{"norm": "layernorm", "norm_eps": 1e-05, "attn_scale": 0.125, "bias": "none", "init_std_qkv": 0.0266, "init_mimetic": 0.5, "max_grad_norm": 1.0, "decay_fraction": 0.628, "batch_tokens": 131072, "doc_mask": false}
MLP neurons of a small language model. Each row is named by its layer, matrix (down: output weights) and neuron, and shows model dimensions 208-271. Each number is 128 + 24 x the weight over its row's rms, rounded and kept within 0 to 255.
A block is one neuron, or neurons of one layer that tend to fire together. After each block is what it responds to, as a language model described it from the Wikipedia text at the highest values.

L3.down96 [127 100 115 132 137 188 136 162 160 109 131 152 135 130 135 131 142 175 134 132  98 129 116 144 101 159 143  71 118 119 127 158  97  93 130 125 149 136 151  75 149 121 123 108 136 152 118 129 131  89 142 150 118 112 137 136 115  98 179 175 131  78 119 113]
L3.down780 [134 101 152 133 141 169 126 162 142 117  98 124 117 113 164 155 128 164 114 155 119 117  79 147 110 128 167  76 104 128 147 115  63 126 111 106 126  56 154  83 164 144 104 137  91 134 122 132 129 126 134 157 166 117  76 138 114 140 142 129  86 156 132 162]
L3.down819 [159 124 174 118 143 139 146 136 131 119 146 127 152 153 131 144 154 141 119 106 115  88 117 137  86 116  95 116 131 108 126  90 139 150 157 161 134 128 104  89 153 120 122 144 103 151 120 113 152 153 145 121 118 130 111 121 158 166 111 147 129 128 161 144]
L3.down949 [148 118 133 164 114 125 141 132 108 111  84 143 134 119 135 135  81 141 136 144 158 105 132 138 129 136 117 141  82 175 151 168 127 103 107 144 106 116 102 138 119 152 145 105  82 109 161 133 123 116 103  86 124 121  92 186 174 108  82 144 140 128 206 141]
L3.down1037 [155 151 102 146 105 128  99 146 113 107 136  93 133 142 125 150 121 151 123 141 132 117 132 149 125 146 138  96  87 128 159 147 132 124 157 101 119 137 162 136 166 124 116 153 121 121  99 136  98  99 173 115 117 138 107 151 147 131  95 123 146 168 133  95]
L3.down1087 [187 138 116 116 157 142 164 105 130  89 140 115 144 140 125 142 124 176 137 124  94 159 122 170 141 132 122  99 131 152 112 131 103 136 149 103  92  83 169 109 132 133 124  94 161 136 139 146 131 120 102 145 109 149  99 146  95 127 105 138 127  55 156 177]
L3.down1116 [144 166  88 189 145 112 127 121 137 168 126 157 157 147 175 165  76 124  89 134 118 116 127 187 112 128 123 122 135 128 164 125 126 122  99 141 172 111 136 129 181  95 157 138 129 133 131 109 105  95 126 124  96  80 114 137 139 155 122 188 142 124 144 108]
L3.down1203 [113 156 130 113 171 167 122 131 138 136 141 125 103  98 142 154 130 154 129 128 114 119 137 125 174 136 153 118 132  97 153 163  71 117 117 146 113 125 115 117 152 137 134 107 117 130  75 139 113 125 110 130 171  71 114 131 135 115 114 119 108 126 131 141]
Responds to: Word-final name syllables. Final word-piece completing a multi-token proper name, often a first name or place, as in Ferdin-and, Enric-o, Av-to-ZAZ, St Kild-a.

L4.down469 [136 120 159 132 161 124 141 110 140 126 104 175 129 156 100 153 174 158 134 129 143 136 169 170 129 108 154 144 110 148  65 179 155  97 108 131 137 105 142 154  97 111 146 128 113 155  81 133 132 112 106 121 112 118 113 105 121 150 112 145 115 131 122 114]
Responds to: Mid-word continuation pieces. Word pieces that continue a word after its first one or two letters, often in names and foreign words: El-us-ive, E-ss-ential, Vir-gin-ia, Al-ger.

L6.down159 [121 121 165 158 129 144  95 149 145 107 168 100 148 101  91 112 166 121 121 148 132 127 134 110  73  93 111 111 160 110 151  88 141  88  97 109 160 183 124  78 104 182 151 145 145 109 143 107 156 140 139 159 103  97 121 128 115 116 111 120 144 127  95 157]
L6.down179 [113 121 115 131 140 125 117 147  79 136  78 129 156 115 157 103 142 127 113 145 126 165 118 105 130 188  92 121 116 115 175 126  96 125 120 153  85 149 121 111 140 105 104  83 109 131 118 191 132 117 129 161 168 105 124 152 117 188 137 166 128 126 153 159]
L6.down244 [142 148 128 147  74 112 130 138 141 130 141 143 132 112 141 182 117 135  94 110  93 101 175 108 105 106 166  90 143 129 140 133 172 115 122 124 130 139 153 129  89 145 155 147 129 107  90 128 115 112  84 130 109 118 109 147 171  99 162 148 175 175 128 118]
L6.down556 [114 108 149 147 109 122  85 143 140  99 125 124 126 103 142 131 110 122 144 138 132 172 167 158 120 166 109 109  71 127 117 147 122 135 175 129 123  83  63 149 122 127 134 186 152 122 117 185 125 123 125 131 107 126 109 160 163 107 152 156 111 100 110 110]
L6.down681 [134 128 162 166 184 132 142 139 153  98  93 202 189  96 143 117  98 100 138 100 133 131  93 192 120 146 133  83 100 120 115 145 140 120 148 132 110 141 103 135  96 153 112 135 144 140 143 109 101 122 127 122 160 128 127 127 120 134 136 127 176 113 144 111]
L6.down755 [112  78 144 137 134 105  89 119 118 132 183 167 179 119 155 122 121  95 115 156 155 132 123 114 136 119 104 187 123 131 160  97 111 129 150 122 133 146 132 126 119 113 176 111 135 145 146 136  81 107 113 145  88 140 128 102 103 103 156 107 132 132 131 136]
L6.down980 [ 77 100  93 137 131 136 180 132 154 115 144 119 100 131  91 161 129 125 147 125  97 124 157 130 122 143 141 142 131  83 136 153 132 141 116 134 129 137 104 112 155 125 115 128  94  74 142 121 148 153 114 127 117  94  98 158 159 132 137 126 115 149 123 138]
L6.down1138 [101 141 127 155 154 106 113 121  94 162 177 160 162 137 115  93 130 144 138 157 160 127 155 125  96  86 123 154 208 146 120 100  96 162 123 129 141 124 157 129  94 141 126 113 137 130 108 153 112 105 174 124 110 143 119 179 119 128 115  90 125 128 121 131]
Responds to: Mid-word name fragments. Word-piece tokens in the middle of a split word, mostly foreign proper names in sports scores and lists, such as Fer-enc-város, Ál-v-arez, F-uj-isaki.

L6.down122 [136 136 168 137 138 151 133 118 151 113  71 132  94 103  96 134  90 124 136 117 179 158 130 145 106 128 131 124  99 134  97 132 133 134 127 175 112 126 147 116 164 121 115 142  85 151 133 107  87 123 151 117 152 118 125 158 103 171  98 107 110 125 177  75]
L6.down432 [118 132 147 119 131 134 142 104 154 148 150  97 136  91 120 146 108 127 107 175 128 148 103 124 150 135 123  79 148  89 119 142 160 137 112 140 142 141 125 149 125 185 134 104 159 106 122 103 139  91 116 148  90 132 114 157 118 117 113 128 124 148 109  93]
L6.down464 [135 138 141 127 137 142 153 101 125 119 141 135 111 167 135 119 120 121 149 138  83 150 106 137 145 128 112 121  96  89 120 178 126 122 136 125 141 107 104 104 128 113 134 138 121 129 117 131 125 138 133 103  86 126  98 168 162  74 147 104 132 139 138 128]
L6.down514 [121 110 151  62 124 138 174 135 117 102 102  91 153 136 118 178 154 192 168  89 133 167 145 144  87 150 133 113 107 129 116 136 104 162 155 135 142 144 115 157 155 111 134 128 129 109 123 114 123  98 115 113 102 162 128 141  99 130 155 134 107 121 125 130]
L6.down779 [120 128 126 130 128  97 114 124 138 112 131 106 126 145 158  94  72 115 117 125 177 162 126 121 106 140 108 114 108 109 127 111 134 121 110 125 111  56 125 131 147 173  95 131 106 134 163 141 139 183 103 133  99  93  89 152 139 149 112 121 121 154 164 105]
L6.down791 [119 104 140 133 152 160 101 123 125 123 108 159 132  92 147 150 114 157 111 126 117 169  91 151 134 144  91 145 123 112 137 131 127 123 134  76  91 110 140 120 151 158 115  99 108 139 110 133 109  98  88 156 124 111 146 143 132 138 176 123  94 133 109 122]
L6.down822 [152 135 110  92 162 154 114 169 139  98  77 150 142 123  94 110 146 139 100 108 143 148 142 131 170 145 162 130 123 125 146 106 114 119 148 151 120 134 148 132 122 164 160 111 118 150 119 120 146  97 136 124 133 109 138 150 135  99 148 165 145 154 126 150]
L6.down1059 [ 86 116  74 148 167 141 139 118 124 133 123 132 114 114 112 119 161 148 102 149 114 106 116 124  82 150 107 153 167 175 144 114 100 103 107 123 150 106 116  93 164 136 150 120 153 155 126  81 100 143 150 120 127 127 139 109 115 155 141 144 103 178 158 123]
Responds to: Mid-word name fragments. Word-piece endings or middle pieces inside foreign proper names and words, mostly German, Romanian or Polish, such as Darmst-ad-t, Alexand-ru, Scu-ola.

L4.down702 [152  86 120 122 180  96 114 130  94 110  75 136 135 144 121 183 144 152 122 152 129 144 109 111 119 144 158 123 138 130 110 128  99 144 161 120 111 125 171 164 155 104 107 146 128 134 111 105 130 111 114 137 124 113 156 146 169 131 126 172  94 148 132 119]
Responds to: Place-name "of" connector. Mostly "of" joining a title or noun to a following place name (Battle of, Duke of Parma, City of Glasgow), plus mid-word pieces of foreign names like Gre-t-na.

L3.down94 [157 108 161 142 131 150  92 141 168 164 132 149  99  86 132 114 137 123 146 118 156 160 143 159 101 116 103 105 122 151  55 139 149 117 167 114 161  99 132 127 149 152 121 134  79  92 115 139 178 121 140 149 122 127 134 110  69 123 118 147 153 118 140 112]
L3.down121 [189 162 121 104 103 144  84 127 164 134 110 125 129  61 119 136  96 109 118 160 159 165  94 138 117 128 139  91 140 114 114 148 117 123 125 116  95 146 124 120 167 134 121 143 177 130 137 105 132 124 114 164 139 127  99 140 101 137 117 120 109 123 149 138]
L3.down237 [112  81 133 177 129  56 145 123 135 142 150 118 115 157 119  92 155 106 149 123 133 124 123 164 117 118 108 141 137 160 117 146 144 129 125 172 135 129 154 142  97 142 108 144  79 142 111 135 132 128 140 172 132  98 137 116  95 156 153 114 154 106 163 130]
L3.down268 [112  70  81 124 103 122 132 165 141 121 135 123 159 114 136 130  98 135  96 114 136  77 121 102 128 146 144  99 159 120 139  90 133 118 125 122 109 133 154 147 110 174 162 153 123 150  97 132 125 115 117 160 131  88  99 141  87 143 100 120 135  77  94 117]
L3.down327 [141 111 125  89 140 132 163 126  96 108 160 119 142 108 113 120 124 127 125 135  88 128 132  99 116 146 134 137  47 138 146 128 115 167 171 168 149 139 170 124 121 160 122 146 168 121 137 126 131  91 156  75 113 157 142 132 144  99 119 111 148  95 122 111]
L3.down434 [134 125 125 144  97 100 107 136 108  97 160  55  88 150 123 129 122 113 111 146 101  92 115 153 159 138 125 113 124 135 138 103 119 118 139 140 103 137 126 112 150 122 174 128  96 128 149 168 122 112 116  95 130 125  90 142 140 135 140 134 134 163 129 125]
L3.down1023 [103 108 114 107 121 146 112 100 130 112 140 105 116 134 143 117 107 113 124 129 130 143 137 152 150 105 143 100  68 169 166 100 154 150 122 128 103 100 134 197 173 146 126 137 140 127 157 108 134 132 135 126 101 131 111 148 119 127 109 141 129  90 161 169]
L3.down1216 [185 138 155 117 114 144 128 144 155 116 118 140 105 152 130 104 119 119 143 137 158 125 149 116 124  98 110 131 101 158  98 129 102 112 111  94 106 138 136 120 123  92 156  78 139  97 138  78 153  88 150 125 122 147 149 158 130 145 125 144 104 124 129 180]
Responds to: Second piece after initial capital. The second subword of a capitalized proper name split after its first letter, such as E-ud-ocia, H-els-inki, C-ly-de, often in tables.